Part of a small language model's weights: 5 heads of 64.
MLP neurons of a small language model. Each row is named by its layer, matrix (up: input weights; down: output weights) and neuron, and shows model dimensions 192-383. Each number is 500 + 50 x the weight over its row's rms, rounded and kept within 0 to 999. Numbers have three digits each.
Before each neuron's rows, "raises" lists the tokens whose logits its output raises most directly, leaving later layers aside.

raises: "o", "an", "re", "ed", "it"
L5.up392:550458498482489518539410375520567426549439503525425530448450447491541545543601517493477629575455442485449464437650405477504475511615518495540489455516598495432462545461486455533540428514509458432429479475522519530516474442513567510529463447613593464505399468535549441512467473382479549505546539553416531515511485516487519486572573574605570490550451452499507403532503492519476456549520529505544550385522414395518488516429466550519558464499444410528608465458496545446413509536542553487424541423507500387474407455473466467443559461540433467509484420487454434522529441564431513516
L5.down392:515364536322526478569534557535391460460446510452462496547466464560588518552492490510456542530480448512439536469425533421454482540487586435527435431542447573628491469459452566474462476475500541411553529491418524459501445532440396442450492479448421481460509491582481438513567462528547550573559449485476550555456471410472507515487427638500469477445473504619535520469519450403567438456533523452488479618426499581595506609476511490577461511542546591554453549571528539524577371573478483505501504520529419484569463565500450516463517490475461448501442523462513437493568473456536448525

raises: "ro", "ar", "ra", "al", "op"
L7.up764:397434515503578577451510493559567503597423588525422455464462441517439507556466545486480562546479475463485567448565341443522525503557562466479589425505625496572517517508472530437528535463620508552414487594570577519532524445576550590461443501538498470537458409516445504476451491452479446587481478510455452421454477471516475463570428558538530482571489523514458472528460400536395535492558446490561547478507526534482449398425507578486535515464483460521401488536489470486513536541564440507519441497494538563497424431495526507513485458447563543442538469450472539549551504565446451520
L7.down764:564538495501445526503453505633502548565550464476499506504466520413574535386512494463516521468548461525525505532529578475512512475503513481518504463463410577480492461537497609544551539474522508591554558504440480380441502417515512469491504507540541546480506438510522513487503477421458543421530444489569621524503562397447492552489443399504629514496571485504528515491512579556574498507490471492559428499470505470445533427554579545454544533556459523507606537526452509465483507556455417514452464433436432537438523465568445569505428494583557572493478478476456569461492580574472445461

raises: "o", "ry", "es", "dy", "ino"
L7.up412:470487441507491491482410521467531517454412527501510569447570393486457538466525471442428445556500440519519454446484421382541464482499470453480535461400484477472456531422489478471462475431439420444501489453462534557426469413524569420555506584518475481496480536501422504499460475477503493593493517517443501534480422470488490486404433454516543523513520560580537480410495494445470502464475422557483573447461426483487431494405526495566492532516530515464573447603408625602482553510613472475584522432500416565476503412448512473550466513432501504458482535475544454490517513520461472434
L7.down412:509477497417543554494579480476525469466527500503492472471477438384578524462525568488467466539488511514503487378532434470581586477472585433521496524505461452519522570476538508530482484473560473507477568550531442495542492516410536467453511570508467431434449513544537488542476431504537482429526512512504503426492449486482499539504431486496451546483429378495477504505520464560561446496443550495588474534602479533499437483545581532461411433501517457584474490525568462517424494497424454554578594446479457482500496497497466486460500555576521559480473535514471440491527472546505565453

raises: " a", " evidence", " that", " an", " another"
L8.up1100:607480620432484537538431574518496500548527501518531425437494513464509459478485534533380497589479482491423513457471572422387488526535488455424498579584576456458446589500494512572556397566465512463449423530495438535473590438539563483497544523467582594521528517429493527485500435519600474530575446439578517436466433477493595519527416574513490480413477478523496465504432441572499530540562483494515501576457532508483470596493453471458487469450574520501507421469545518479540487450540546508588515494590455517488481437473486442482470435559421468443506559500497499470407508566441492518
L8.down1100:535531547610461418461566559475455584562531350514590506452525576470460443501460454475527483553603524499470468498524524517437520535510446449429458576508496414516519518573402512500434490341498503596490486463553502464481492475534559514460524497491579490467445519540458527494491475388582547547437552501444464511602545552500500480471521574551567478527469515561528436566550452485483511532532502546573492502519606550482474494476397583444515472520489513468573497516571489457528428570580520472424464560538485487460434583424546523524499603540504524468550650541518535470546460557419544402

raises: " them", " their", " him", " its", " it"
L8.up247:585445559466620494599474484498471447466497633548503577462521505516337583516472585478448471515466542497420498366543531507433544505533457403498555470441439444524569407480544473452507510435540517379514424530453423588528539481459535549497526518548494562508531506458539516405420422430587464634490534518494532529456541472474496467561542550442544477522484538524497457491486564416463492534580514476571541475585483475483458527447575530490527522502502506419549454453477549456470479491552576511543525416462427541423528588555456559492421499485428505468513491516507460470506572558524492556
L8.down247:489493423519477412467564557511567576520520401431458407533369527480490459535528463531450515492533416521508439516524493531529481459483524515450575582535515464464475530506506480425474494454523495587443544568607514481523465504556477524429563518392486561614489470453514506514465560504489539453471457511501492466492481499530499532457511462587509552374495419507642485512406394493591510472429523488520545534495519519529507460531491505521480485444494449427479507453494436519486517436500489544577480544602658517490518419499480457541571492524434488533484479493564608511382489479485515506

raises: " him", " the", " their", " them", " something"
L7.up1071:542417563484498508588524564529473434557474512444581476566397533412416477548499578550486548516499507385449568447559496412544619461562452526435641529553528363508452455453582496527450515504537527484416480566516434551443471469453505437528439540441462511573498519521496497402437513439563511551505510464528570463357534458532554551467481550492542551503473489518499512546388440433460471503469434571448477482400481540438422476474560456548569484516584484456460414506508578481441494534541510488530536479552527530421483455560457489479480392480450465498556546496516505503473505549597468546
L7.down1071:523494483565453493519514603465495565492506469538618485427519503448534602471462483534480496538521487494526465508466494526433482556598469500446426547455534461380508503495566384482470410448488473458563513533529493588591516515506573534578451539545578623528536450462497502531431518441540562512552438534496472602493478495536473442484522548507508439547515533494546482447498417419432438585545517479529535575597497558435477591579532566481568542434497584446580436519435426602553471469529548500505432530516536467527626553400437481541498533487517496427538527484480591493512481599374542468

raises: "ers", "al", "og", "o", "ict"
L7.up54:530391537420524533533439479552425424477525536487569456506437513518474474533546528553530457495524522453563489514531467448548514431518449441477502390484487546554446387565558496490493502573475562567459498552466604546457467535496490455515491445479476537425550486510571384520451441458535625459587497481496486438497533503556475583542430534471455446588401556455461516579470443518489523526518491520546436403470492424451470463532511413537561528499511523494531586417475376539446423547462589454519483520568543501552558585511393558535484495466530432592529556529453542448483502511583482394
L7.down54:485498515533518501492517505497557472480569519439485562479648495499600501473434493483494442486530435518421536411510499511492503555536637619558468524521452516411554542397560547477566581409531492420475496486459511415498500541443459491501486451513526544523480462532592522485583525444356451467430605457523428515460515521521443493365619571535588546472517443497470537486531549506539425513502500566475529438539527488485482507381538519479488448497461342582513454464554535525459425445506442579444445409554428483391439488506514469462499512520508455448486444463490471528487490548446489465

raises: "\"\n", " Binomial", "==\n\n", "\"", "\")"
L8.up636:632462449433523481474459508460540497484572570455444554553456489516513533562544551633553463573559510515516487536517636422553557590452504475513592486483424493467550510534487550509565536513543515515481449431377568535439451489503461527496452440472500440513495388513500539491441568549475476531445587491442481474476513444466492526478549494464578517459531606539532456593469377446516534425549427518484486495394374481432558474527564459519544499475452445567472520573499415411562490447544520531569435526551560404511510480491514592473554472471468573446449485533530459436496471568466541515
L8.down636:449540505549405465485400494547489579528505421463522485494502438518476496433582474546456494519443535477464454452468471506423530555462513534489471436492539450463557552507505508509456554527583612552590529512482466459486398551588534541532529566516458492438533411546527521559473516573524596530463569490552545651512525466521538588541547414535548540568509497451562512580369436485466495580505520483467519455461485513505509469539460474495508507573569450458534514481608488543621526538495567483484545539510605532525505576506445437457444515475545514389433557488419606503534505497549549466

raises: "og", "ose", "o", "-w", "R"
L7.up933:578428445504468457536389434601468413500415506491486450481485495477549467574587506571506478527540542448514586462472434517437519413600533498465538453549520441528453463543489440506513453534534490529531446518321541493474473530503484511504481475500541488453431459405416530446518496495496459585538550528594464555566520463559461519531391505407451450445450574512488458494444436507546485547484544516544611433442516521391519491439465461536505376448500465494488544427487488500514474518461531446509490476427444512565486405596533464435430475540471502556459532450414486510535604458529557475
L7.down933:510463465548498456434515491551469458460494463405413518444578557475537490467537490500563542424500386533504460492429540527585511509432565541493468480545413483413463522490515588482443553472452518482573553330417600469526385513404452501618481383501539505433440499593515456571478499471504509489518616486430453500446459540515489482419539479550494488549447538471419476519534501425478484413522485363474521466562482458603539521467466544439579524478452507491489552439576453462454470426493577512492443516509604491369509560543435494541500488450428470550543460441527483602517504476504458489

raises: "ied", "ely", "is", "ted", "ged"
L8.up1112:498516433522427516523537485564534544511508495478482508535508525442575530544522595603470548542498488531486551573458522444535507449551459584498676545520558519432520533519612480527475528462534467474467434435490484535505518424448451553494429481538539509467561464499472526426391409526457503520586494512483403506454492425467591494451423487379464507457464529551476575338481416576546431494409487546481496569516464453494418546524476484544517508485560576496435484594515434442495585578528462426568479508610566519462434568617521548580488435476437551504516447469483562449400532527535521525
L8.down1112:538466453465522415471547486517545437481525461522477461497603506462562508558484582495530472539496523458413433494506473397561470424505519457392437609485549470475577414520519530464482497527548483519506390507507562563488573533467494473567505505494471532458453539536459482455484518548506601541441513452491423462479493532443455455383494481502463506582463530437429570605470492487547511460461416474549539494532604509471561440518502503508507524430531482441453534532513541483397381515583506572438506479456526496472547597557563444474500463568505473479488580618516509520469452475488535417

raises: ")\n", ");", "):", ")\n\n", "|---|---|\n"
L8.up721:668445538514483444488460474538479495482435524478434506477450446479465520580481478598556478523486489474538493519511490476517533539493504484367478446506460530514478562574546517512546524474609476485375532477420478534432572474533476574539528446459447549505528352508526479498402438442445526550537487477518468516461562486491541609514553466462527418437508536455486505549490484511485516464510550567490507413453328512419490557555569426442557457475477433584488561609490479436584561484484533442602523515474521528573537487503578632511485378446545529455416410461484485538481476582472474472
L8.down721:562506582582460500560525402580414451494473461548512527486484515454592483559535409553403586501475520505443420503490430561494548501436484497503452489470520497502571463595516535471515564497557456504428564501465443476452524548511566464521569456519458562452525510518439553501527553582469549535563489470567506590479607487533433546444519444514502434467504498553424543549568634452484380533498553452531443416463439409526546477468491510515473473487467536589502524559579538437459532512525468535482552486480463475513477507528508493523392502507453463579459424403486559539519509476593490554

raises: "ation", "ated", "ators", "ations", "atic"
L5.up399:465472560475549481431453452549364452529476567568507508477480445544527556509430450538473524517448479557499490416600466496474439504533566350474596515485520526446437540432551436575611421535484395485507424500466527426493514435574484498508614457459611487516528395445519442525428491522561479492573527600580503511502466508566520458487455547585535531516491548485549539477498470493587542500517550565532521477454418431437483482440527574524439430555519529589525465486383531427487627546424516525449493487473561414497517443469538453519452496422466535552542546487480402554536464536442419519
L5.down399:442457538429435421522543488516488509473522401521530449477482517460557440546505515415468543547477532475515452472523470473371458501515532568428514517490449357513534494507527470517562559495560590501420550388426400567530615496488379465411505464424456472435481514530465494575521499570322499566506508521538497490391560558512527486459489533423495554472536537454467449510575464512445411567475492447470479502409501554601442499451528438462508480481520526521498480548576506519495461497470545471489471484571514559505427507389529533480577502502522475474533519544449523498517473478498566572

raises: "w", "st", "s", "'", "es"
L8.up129:525450401482467463537480437477452551474550547453480404469589560460491516485547580579555450524460472470501554497472441489549459544476532528544571505525436533510562369550457547597595564398486406564510560457472532534425509527481512444542515454470445583425521494535477476507498445523487587462508522422508512475455447438514444435469454554515499501422475552501533462547398473468488467516423512524540478436627508528571504547443425557494534582571480540673405414462503470452497448583473499486549569446513394509529469493494567501539516441498516536500482365500508551531605427532547513535
L8.down129:464414496489540520508539547569563503600561578511513518463473506439513472471499473528564495507508489568485534587509532567481495437467548471490511462565519573438461440491399542494539530592518563508427505588553474554522499507503407472461520474470461491594485639582542463522517631505478515483511480518566472506428432471435580375392528504513491502484556423495494519517564521487483417504494494501429512565496564473466441501472498488565445549452488476514498497566523480414430449496463507431451446584479560446537567510548498418549478473532465459495487552571427488581505503446574465521

raises: "ers", "ement", "mer", "ements", "port"
L8.up284:546520493420502451562549449570529436584506513462467483496469573416486436513538570428432566525443569403557481422472521436459517492582532547461449493496482567484479543432520549433571507460545523519591472449458585453492555402496515489490502507419504514578551456500548549391471531546477454555421463431550441552552464550537442536524507570426566445481484532454458574477538533573462498492530488488463479584433493513455462466505571483505642519545564450606583562492449507429538514486526562508553543454529479559539514510649524562467584471541506508475531492463413451439460428375471538502
L8.down284:490554519480506472549455567499489517465515472505497489600355449574512442479507442525508469558491484576553598581526470504534452524349533561472523476436449557433424547484478486567575454544533507466407462530508397533474540469631454464530394460517422522506433586449489483508515494650540424511499484470482582521457507412514477571554554434462518493492519560488558531445564465581470525504508432501592522552487569454551504622490465505569449490602485491518580471526568485523513420467445561496546524448598572502482429574433417493490508439525421518479443540403496592434523561446459546484

raises: " –", " who", " during", " by", " from"
L8.up675:524348584438553456568458518483460459515556535588517566474531445514458477519441463494460510510452421598588574458480478488482581496563558433512481537504444458499522518411489457405608534537556492532459443551433546464521482520503487497389416524552462520436436493567424523425532502468526531496539539467552468467448460540419600440541533505421578389409501448503569536593474509485443470591537511541482464411457467452516490386540509511529447553457567459589445450495480396423498463486594523439552584498530460494428483506568481432602517462530574467485563478453482448493541430509490475402
L8.down675:549463479523471615429446469450544523485530605526480588497579573432558535553433413518554502418516427443498480502545630473489530603436509515530498564551427589552580478507518508530451507458437530474561565417512535487409502475515536477470547519455539511501511422535515587587446559526458487469489535578490506477498478481457449526458513525506536472516465566507478453554621519610550615472469533564452516512511525519415566497494537509495493552475462446631493490514439462432509485479437535526476466429410576490618540606389562599557478443619465509448570494618574543510544465460509488492

raises: "h", "med", "e", "per", "ilit"
L5.up568:493448463531537471648457519518419503492419452452565523433548494461548512533589576596436581593485534498456422556576480483596428507455496462419457564398562487501500487510468496537520416454556496442535508401474473548560501524446463541479500515478596475498496495503520553533417354359527492560551505550483461583523534446444597424453503560488493485449482580563504558586513442583533461470557554567549489504555521449418484427410426486482495471526546438472541529467563504463499535554506546543555553562505492550432529542494511471561432490538430480531479549406458549499531474596521558526
L5.down568:427522528467484562498527522532499547487486411522461559589476508428466475497486573461426539488366482530583566585476578474458522626573539474516472480532501552514503424471453560589564464497526569463464532567618498544541549568563442496510428562452551485496512528498490441485522500550489533509471445497568519533553556477447530493523585443427502477440560551479587424496584505476508487530515443528407438502456505481576392458534496490506412535576448545564485496470493527423459454513506523491407394491515546497553528445462516568426480459542463501513532499508498496511452436444511421594

raises: " by", " from", " with", "round", "==\n\n"
L8.up1220:487438485519444519502480433518521461515438456498562558480568454509493397493472601569469388475475576555470455569630466411480402418429470491504557479554544456442520474483532426461596536498529473514539406493450480448468419488429490533524552475402499556492421463467409520441494578565540573500550471488469487492556525495507463452539464560588504487512472527470491521534478462607427460471432524587463533501450522550366500405470489489496489366471477494564467391510538605514550471514554492534418480468495573553501517489571502482510493518512446437504486536445353457579481525466539477493
L8.down1220:597525493498563527497487482524542575503559512472466499439515522441550502488519418454570442508548439421467448582387532494526562646485468467482530526509521584510473533579509578456450563482464583479550542549568552474464533455448500451528493466602474484431524604602460480510491486575495528474483518487462512456483509473482543576545490535475494547503434447502434560501512384428648552495445569484483533544477467470502548490608570519499558611516512538554493557525414454505443500513471542450606471493428491384508566528435469556554481469527504564492506456486559541435453490476458581491

raises: "ing", "ers", "er", "ership", "now"
L5.up82:595504542418548457505481475558507476509394633543467512547575520503471507523614533581454476559471544373450458455494489509435486528519591505446467422451469436508489530513542469513530525560535549564479517467486463512582535508519501532502452542395471511446512429473512505470455542522559522591482458415472345424542465479399535481487498516527523513452505563561587522448477479490488469443452568510499500531527539406503414514427506452494477474450571497512494478461457551478553574567507453353524496549501461449426474555542584563494498522412541430514460474464492487519527488551426500530
L5.down82:533500637466480559491479533465450491387497510597490528502394534560502526533424526494501497480473397583514526616597473493587500390495544490404607588494480637462492433501499489441474479525562504455438511534520484515519474445563446460496433465435518521409451536483527528555514578613534557568517497527526528519554486490546410491571500488488514513455514515536458463491456436482530447466455497466498556481439618547501490500552464462584452562502506561498515476470515530503528425530442533500497517489639467431583515455534484333489504536466451622475487502508520553561477611483511519432

raises: " do", "-th", " million", " century", "est"
L8.up58:535454409578607517449504455508517506505530565463517526482542398477483479575508569551519524488473495477517513426525514545547539474539498514551531452392493434506435528538558403559532521483524469579438433594460491556475483499487395463408490419515497426470540449528445415498493467536503482558457498442526510541373467505465575408498473554526511516457499589525502516437473522511389445533574549530443531491562464573524467489525524426641485510525416494553583447532516457441555544556498472536550506490476467550463443499595510472514479500458459440499543568415455495488402464538379575508
L8.down58:576618523535553502563498532439479578504591542475467524582431437561426584501438505467466512453425466514485532558522569549562579515461549530490449493499548530443498474460553459475496576433492498444463518514454508445410400508435477605516457531612485462470528464545523395453429554566574441435559562399595477502543499443570503471487466495551513573501441561429433513406621574442527451524501501462421486413633573485409505520516499497441446512532538505433435577476463547543469492498468467422475496568457517445482473530540469542473565491510552528464453453459513515498532557438491506409

raises: "ency", "ted", "ential", "ishing", "ble"
L7.up345:500487464489522473439556457528463398474460497534491489466478487557493536559528479514487594557406486536416475456511487516402590451522544494536484440508585493500505486553509535430443535474509423486483443472498445464529508449489554553530544493513591553528537381459494433469431427438497465522467599503438532490509517477480511471534497580568416555536465489488548422455512434579601451481535469536487520526465487402504548504489486493631530519458449445550463526504531527469542522520473484451480479550484472419476551463451493471535512493514540624471476504439527493552548454416500535512
L7.down345:504526430522539507548469477518495412510428456496461441495494542391460547476522545565472450506502460602510540532536468532542534458466476433384563470449466486479450486535491530531494468550560543490464477461420517491542443527578469498493431452547506465443516451479527431530341484492457612502563437425531457481443514555590549429480526547486498544498486571468466557480468447497530485540414516507590538374485504561635461487546513583574503507572537556517533477447493530515379574453459472519492607442533515488438536510544456619479447428542500417526516473550509476525437467416506493462

raises: "ph", "m", "ms", "ments", "stone"
L8.up672:529454477563491591453425422438503489451428467491477492512517551477512473540465608556512545599496491433456467458474472539395519424531541436523512512582461521544486511537564520516522542438581573468568469486457528537515497507563478571541427550435569543456477471418518397403513458476499449545472456505476509544538494556535593493548476542430413504636523477521493492540489501596530542523504484509514609432543451471484418446536518513475400463517547390459455435436545541444457485502571589445401537495533535524475438460475468480566523456466513516547493489428428485576535546481483513566
L8.down672:487501506494491465574559421574520492512555642505412422472490388376488463526578441503568399463548459476497551496477614444535528542553505554545555490492450427526512515464412412530513438398472546538536662459551469486426531456449546475485552438489520516466500534422495462606449521504388506454505546469605673528398533418479504518467531578537445475520510444497532425377472484465455456431450512504561482523459473526534522465401472564456496519512436536502506559532493548465461492342464588555505509474446426525458549442540518456448551468500562462516538486590535421555510493450533451489

raises: "ively", "ionally", "ion", "ional", "ions"
L8.up1316:435539553556491517471511474478447471467462568477480467436426517611503466437491547564521426498434474422535579480483462493539434486499488443569553510506486508566442511598602543465452459545477514495374434567429557476575404474559463524503410492451482476499443445476554440577493517578500532545506447453524420494512571500507480501463416526504553504482495568574507565489417471522566485540579468462460587359588490511557499531525400416549467492475516461458488426428441484503476496510451515521496504538429485533545616537534514467481432463509517542494465456574539464542461513469545480531
L8.down1316:516420435538485555501508502433356570531448514554512540555432522410559505571457480476467599511521507547502413510573508506558481524456497535424639563409493498472513455581394460524468436535494493524530481500491519503499537591435507518435528548458458500547533507606369557594411501580515532424542432486477556446563566489537473493514483408451498505431512623539552444561560441507511499428459529534435370511450549462518452521561502497552541544493525542536565505511523558533480429578486554462552460491459519488547443552499572495522538569447558478478582590540560433500547502430427542565

raises: " him", " them", " the", " their", " its"
L7.up787:563365543522542529593504566544478518457502479578490575492465528471454532540482490549414487560480458457413519445549483474491582494526431365411576505525563411476544459474537463499452474462512512460471481569453446540522476529484512482553477544402559508542495544479538509434385555392571515545479512523499560522441502431544505511560451623545487496551492480618547488591484478503493454529484479531544486509499470518475474508507545501576544505420559492409480543529482545439394498484538489510579523457543451513451514553539444466464388484528465413472469552523443503436450472554536477535
L7.down787:529480495572410448519518531608474497488503488474570469460415615395465534528435498577519510485465466448514526497417566477407399518563446475436482550458485480398498449493503425500447433439549459527556450493540437490501467504509536580559485561503492610636432477487481497555423526480498542497490425498476521574523485506526522605496562568477519527521500488566556521477459431462438505540568497490544558547532559598497494518530546536520488510474536558509484446514465508533518432452506604471503515530509587466535642567449407478569570553549550514409560541486537633468477592566430558482

raises: "at", "ree", "ose", "us", "o"
L5.up471:494500414539524514596529540581445547497542563589587449495490403455525482528524550533474542533368486444475469535537443465480451525537475545521415425456549471512531439480523451491507534459477439519505434551469426528583468472469567586483481475527490554530405422477470467427448448438564626495541511477525427576450415485446448549452485598449464505484478472538582554578466489531566431508515551514506507497467479556512558404468433484623534500489466468578509441451484513421432491563484423411564390436502520434483549473581546541528481410508453408511593524542515539458569500513450487471
L5.down471:512448434512480452446505491461420468503517531475489524424569538430532496486493571504560541438463592461503430450466425558581493505459628509570516452604500527580536576487383509451518470440471426530403514451598599480435430603547506465449477494540616524468565527548433420559459510555546575480473471508400425529543481544515492468512503474463499526531476458453493584664579549476539524500540485546490541411462469555513524513466568529529446458470418485527518500491502412566509487504534472478522564525518577483430536575515560534521488514418500494500558450505447543468431515456470439566

raises: "m", "ph", "lear", "inem", "ms"
L7.up977:513459459443469494544490513499479533620423566494547487504464497546511459574448513522479489454501480493544602501492540469534505475512470599516524592445451479554491518443516505455526483423494521580464514492523466560539478538450519497583398448496487489517521422461522436503504492438465559525539547397456524532388499536538590476512510509427536491461605502486495503567485530401538469490528500519541601425353471542475558483485482507498503477535476378450515504541456460488478399419484439502451422537497402564385456526544497506516572417531543550433502531478475400544479396558403453482
L7.down977:541595466522567538568487457569498557411446531417444462612614461404466513458547550518496461493503466567513492442540466386564544547423429538485469481537456603538615594519498448467523420498463490486433518462633529488481588475468549442494605490430476452541532525463478480517501483518397561474504577508523570616447479560497454592512434430601404476466463392477482524515511507503498474529514558518513554437456531434510467455525549467478459587490571583507503419467552474507545553411455478541579535465416472578604412486467398524467428484481498507527559540493461523499411431482544463490

raises: " to", " him", " it", " them", " this"
L7.up898:656356556484508523558532564563522579430464491506546515494489524444560514569443578565441478456490480502435534411450497409533568448562360456467451466438505497475537546482563483506553546529538564456406461578377505555468425462429589510406395529419467585460520531472476498400441466429468470504420496494552493537443513503435562491471489525417600580465464438520570457487423483509466461451489497523518605554525397526553528539557595502504508460484518482441476483538461577532429467443567421539573515462577439438338554477462466452492477527505512532496439513466484529466452475506537562559
L7.down898:525450472520506508572638423489545495464487541482518501460527619536438534478401510458553546448524516537537568420415550497445443511482468499417405580428509468467537455460466468590516492491553497466545434494455508521457444521436464599556495605581462574399543413535567474451480533540507497487476472485481516547493465505500460495540512556440426465405559563503567456531527475483421521417541603550509574518448457541495519414502572419540550487528557591576536426497454498435557351442521544484451521509509480421448460522487526496448605554567484444499543511559560472465501498598447538577

raises: "ement", "ements", "ing", "l", "ed"
L5.up495:536441511401446449506494519590536458548463464505427531519464521540466526475541603480424456494475483519504622477524489478452473490570463515473464517532594505501554513434549441495538351612594373460409492492448505452494432456489583533506414512505533564466524484514424519476494541547607470469538508516465502490539495612422511481579530591598489387487438538471604397494435493494516500449497457494623564569517511401487517509563540464498549488474489523598484454504439461477456532525503520502484560512479454598476445466456498478518489495458563532514443427466513551558515480480549520413
L5.down495:496398649472498561516526532567473489430480473574469533537482490532492490559573444502426615544449501544471564512497499473564469549435498528468597459449471492484476533501459502515497538480422464525477469395470488510454448494534398515423455539495442574437369469517490562539538479558486534566519462441564541446590472509339557590506419533435560575460487452506501506450494586518503493511520617578477513548498457546510514539491461474510450476526462558511495514517558585458456513480517510575453518388448451496504451451469459458491410504581463553543546576519481615544426524464420487556

raises: "n", " able", "ew", " concern", " more"
L8.up1025:478474592537593540503472452513502478572555534498539570517492487457550528573555524568452496560478471590437631548569459500495424378620467404455516458508501591591458486489477453500518542464464487507525540528406523628486465443509534462483597534498610512496522462483529571515461503537625559457568537510520432530389508516542475493501555488450462458436546559503471539582466474539387536469530537531526497476468504434489507497486461531590480526404395462520521498500506578425486525518602474501502477547494478428606543497491537419479482426531510427557466475495443491442477514482497534434
L8.down1025:491462399517495566557491464492476468494514492588586445501507390482425516512582546595582449505451486553515372578619518529474523496474512585518521487417580612457512447545480475537523526499455379486612409510479491526534563556484555428516490502496491418434454471487497503478498492558487592543511508461456544550549588493600458463581494530560457531508510520572463448550492470529478502486476511455452509473519442490465426545527552449448551565535474552497569451488546594562492452490482481491536463496499536485622416476445533453535486528502436484492507527488551481438517600504547425570

raises: "a", "al", "ia", "ious", "ar"
L5.up1052:498451528507587571463505459550457535572453526506517463555441542422485491560509554593493544660491499389475516435436499523460549532683555477485474456503492504520446520492474512420438437461514560454568489540494508524588561493467572560580475531567513516511482357433448515362471524509499553542378478498506435457482542458466480473536537555474559489594491470459494531465567514495520448482494490576519520491484516421507467543456477480467486555530511517494446483424479523451507537597470448523538551502589501611385521481614487596466473434511499550519481554476457417543515417484535543522
L5.down1052:545508488477488557554527544483464497528584523450386511473528456492574508521411479436549423505550432602499457471548522491549432553436525574470597479473399577439531467480518546486490555547418503541423507433569444403479546448481452483541522414534457553521517566528585560500460508446457466573480443534494488515524524487452489522434476517484422508578502560478522521473487496549515521473481458502503473532562390526474527424433542501556515474538472533492559603589578462548427461513535509525457497463445440499590422490500560440521452419474516470493482497476514485483553536557526483524

raises: "ate", "atic", "ations", "ates", "ens"
L7.up567:520527460439540503403494545535551500448398453588487532520459468453474555405553490498493484471561389595444453420482491538534464490460528389479475534471513524523523509469456484548504429514454412485489556522469445515502506429501461544429486493480521481489523482517422484399509506545436544564466561523485484586538545464466539509486546437523582452479558579559502557528465496512462457463535531561524460546405437447420429538408584443478459507463431423532547483453483542580457411482570435465542492455482478478508553463512573496528532503443543542466458503487450545444461536538520525464
L7.down567:476523562428500582531563451481384491490561397514505540580542489522533474465542593441423562494470467462459484521476463460535547438375587577641525510531507482500438479541581487519514618465592549459463476482462481516541501574498461552482535510495461474497438496517506516506521466490530459540564476582540433478504471520500553537375496541541507532561536520512471511389615502497479434488503515533422430547496482527536489487522509487460578420501579475487596523497539475501482534477547443634528494418558405534525517513582551579499500555530436532551486483561451526547556664470449534504

raises: "our", "its", "ible", "ited", "anded"
L7.up355:527534466491489463523486473624387495571491593547468520523436516511543476495543497585630448507542420476517524494502372470531489473464452530587576460460546568471541547534511404497460347553515441492363478444380464464450513484462492457489567456565595447460501440434524415529530531479454482428628557448567495572467503447486529550568416556522446507509478496493529490529446501485580551528524527563509583462454340463539487545453423461502493487538531491557550585528476500431449417512512524429529508443450470514474509465428449450508466487516507471571483460538534451431500483503432460447
L7.down355:409443448456492486489419520415486521511470517483482458610407542563485473520473426540503500554441501512547567540594445462438451511503497572534483509465466476429505524537538483442396545530537513627491444414482445501496442517526575528545520480507442385469519523529564472450503463540580420509500519504567431512569494501436538522448463509442542494506492581509496483430520489550545529573401583509508479551499465512457538426470525554498552460484480537442460506511622471567485486512485608566472591477552519555485407478573497503450544414570495382478468537525395491502479462419523496426

raises: "\"\n", " include", "ibliography", "==\n\n", "==\n"
L8.up563:594525534435519471488525528483469483477568508528500577534475563540425630507562493544529525528494480531467487517595526438619548521549464462542582482459516418498455578513489491467439487428533494535475546495443454590468477504430414570511542483477515489515502488460541540466554523520498497558436552464481542465402612475535575505461537481413600548558490457493489418534416437408529533415567395527425528473467454485376550475500540416470470482524456456485519562516530480558501415481620480514486550535551570446489454535551482521470542573546515444465443549459492527458481469539434510530
L8.down563:508496565492468419474401492498442535568429476426609416532536413537582491419481649527512535524519525487570549633477446499559425501449486595433509478587465487432500474560557454515469487631479520495570412552540473521496455588510550461489520507587454453519504471512495519493445517562459534573417492464626453540559426478467545434486509418493489492488565504447456594597528414532498537424566455474482517505474452502536410436465440483440560430544432510587473393496470481431511541515510581441548466513575462493436460494517505482549526445493435481465456441514447508465550445485460501425